MLP neurons of a small language model. Each row is named by its layer, matrix (down: output weights) and neuron, and shows model dimensions 16-79. Each number is 50 + 10 x the weight over its row's rms, rounded and kept within 0 to 99. A neuron's up and down rows have the sign that makes its largest values positive.
Before each neuron's rows, "fires before" lists the tokens most often just after its 100 highest values on Wikipedia text that the model never trained on.

fires before: "\n", "3", "4", "2", "\n\n", "1"
L16.down279:56 57 61 50 46 52 52 54 49 65 32 70 39 39 61 54 63 61 42 68 50 54 53 60 47 52 44 46 52 61 56 74 40 52 31 49 63 50 37 32 26 52 51 56 42 54 47 45 50 63 52 43 53 45 48 59 46 56 44 42 64 60 34 48

fires before: " | ", "0", ".", " (", " |  | −"
L8.down1211:42 60 75 53 62 44 59 59 50 51 35 68 40 50 54 46 57 52 62 47 51 48 51 42 54 60 49 44 63 46 45 37 47 50 39 50 49 46 63 36 51 58 49 36 30 46 49 55 47 56 42 59 62 53 41 85 43 50 67 27 46 38 57 41

fires before: "1", "2"
L8.down952:50 58 41 41 46 54 57 54 58 70 58 34 59 32 60 49 46 39 43 43 39 65 46 64 52 40 56 41 47 43 42 46 64 49 56 46 36 75 49 40 21 48 41 47 57 45 35 51 65 43 56 53 42 53 57 38 59 56 49 75 63 47 32 42

fires before: "1", "z", "8", "BA", "2"
L16.down1108:48 54 63 43 54 56 62 49 58 51 48 60 29 54 44 47 57 42 55 42 38 46 44 61 55 55 59 42 53 67 49 58 39 52 45 46 40 53 55 44 50 71 43 62 50 53 43 53 51 46 51 41 56 61 46 65 46 59 48 48 31 60 54 45

fires before: "8", "6", "7", "9", "10", "5"
L16.down1664:52 48 41 42 46 59 42 43 59 47 53 44 47 53 27 39 50 43 41 49 56 47 52 45 56 61 54 37 43 41 44 46 39 51 53 35 36 20 43 62 52 42 57 44 42 53 42 44 22 49 48 54 41 58 55 53 61 32 61 64 60 45 57 56

fires before: "0", "\n", " |", "2", "1", "4"
L8.down176:76 40 45 56 32 58 52 43 45 52 46 52 56 47 43 68 64 47 49 54 64 53 44 45 48 43 65 64 50 53 50 45 56 54 45 51 45 45 43 59 42 49 40 44 70 60 70 60 59 47 46 39 54 46 38 45 49 50 68 39 34 44 51 49

fires before: ".", " | ", ","
L8.down341:53 44 39 34 61 59 55 57 34 52 63 60 59 48 55 49 52 52 52 43 35 63 64 49 44 50 54 54 46 47 52 40 53 40 52 45 41 43 56 30 52 60 56 41 30 59 40 49 55 53 54 49 48 52 40 65 45 55 56 47 64 49 49 32

fires before: "1", "0", "2", "3", "4", "5"
L16.down2010:58 57 42 78 44 53 39 58 44 47 52 39 38 35 67 44 60 53 40 46 56 34 61 48 48 33 62 50 41 49 43 47 49 44 54 49 48 40 55 26 43 52 46 60 50 50 52 51 53 54 49 50 45 34 32 49 58 52 44 61 50 43 57 33

fires before: "1", "0", "2", "3"
L16.down1542:59 58 48 56 37 58 53 58 55 56 43 64 44 40 54 50 57 42 41 58 42 49 32 30 47 55 50 49 43 35 40 49 47 49 39 63 54 53 61 39 50 46 61 50 43 46 52 40 50 55 53 44 62 45 58 44 61 79 44 56 55 52 33 65

fires before: "0", "1", " | ", " | – | –"
L16.down1056:60 64 50 41 47 39 33 45 59 61 59 42 50 48 54 60 65 54 43 51 51 43 54 35 48 52 47 52 45 56 51 43 50 52 64 29 53 45 44 73 41 55 48 38 44 59 49 71 53 50 44 42 39 48 33 54 62 65 54 57 52 52 62 41

fires before: "2", "1", " | Apps | Goals"
L16.down1269:51 41 55 50 47 50 69 73 50 48 37 65 51 55 57 70 49 44 42 49 48 59 55 53 71 42 60 55 51 54 66 51 29 45 49 51 52 39 28 58 38 45 41 53 48 32 49 47 39 45 46 47 45 59 63 41 43 47 56 61 63 50 43 54

fires before: "0", "1", ".", "2", " | ", "3"
L8.down1327:53 41 43 51 50 51 63 59 70 50 44 56 44 64 44 55 29 56 39 53 46 56 34 38 52 44 43 52 38 56 60 40 63 55 49 54 41 43 58 63 65 52 53 37 44 46 51 51 51 44 44 74 66 63 49 47 44 53 49 54 39 41 58 51

fires before: "."
L16.down463:46 49 53 33 43 44 54 57 43 33 54 48 53 62 37 41 58 55 52 48 51 47 45 49 49 45 58 50 52 53 57 42 48 54 44 60 37 58 51 36 51 33 58 23 53 48 41 61 83 42 54 42 64 47 47 58 62 54 56 37 59 45 46 59

fires before: " | ", " g", ".", " |"
L8.down1763:52 53 49 44 59 54 40 67 54 53 53 48 57 58 46 57 57 59 66 46 59 59 68 22 38 41 55 54 39 49 50 56 32 49 48 52 50 49 51 45 66 45 69 37 47 47 44 50 53 43 28 34 67 58 30 43 54 57 57 41 49 35 57 52

fires before: "==", " =="
L16.down266:37 42 69 54 45 59 52 44 59 49 58 51 65 49 42 39 61 59 43 52 47 49 34 47 36 38 27 52 44 44 60 66 44 51 61 64 48 33 55 38 51 48 56 38 52 38 50 48 70 61 42 56 52 52 53 56 42 62 45 54 52 48 46 64

fires before: "2", "3", "1", " | ", "4"
L16.down620:49 33 43 43 63 50 78 53 45 60 62 39 50 59 70 40 50 52 40 53 39 54 40 57 37 54 38 57 64 64 50 30 66 57 38 57 38 47 52 49 24 63 39 57 47 60 49 64 53 38 44 53 38 64 55 61 49 55 55 40 26 45 54 30

fires before: "3", "4", "2", "6", "5", "8"
L16.down33:37 48 52 37 46 47 42 47 58 39 43 44 55 61 52 48 53 52 52 51 53 43 37 39 49 54 56 48 49 53 48 60 65 48 57 47 45 30 43 32 46 36 50 46 58 51 47 54 41 54 32 44 69 53 46 65 71 59 52 65 55 35 42 67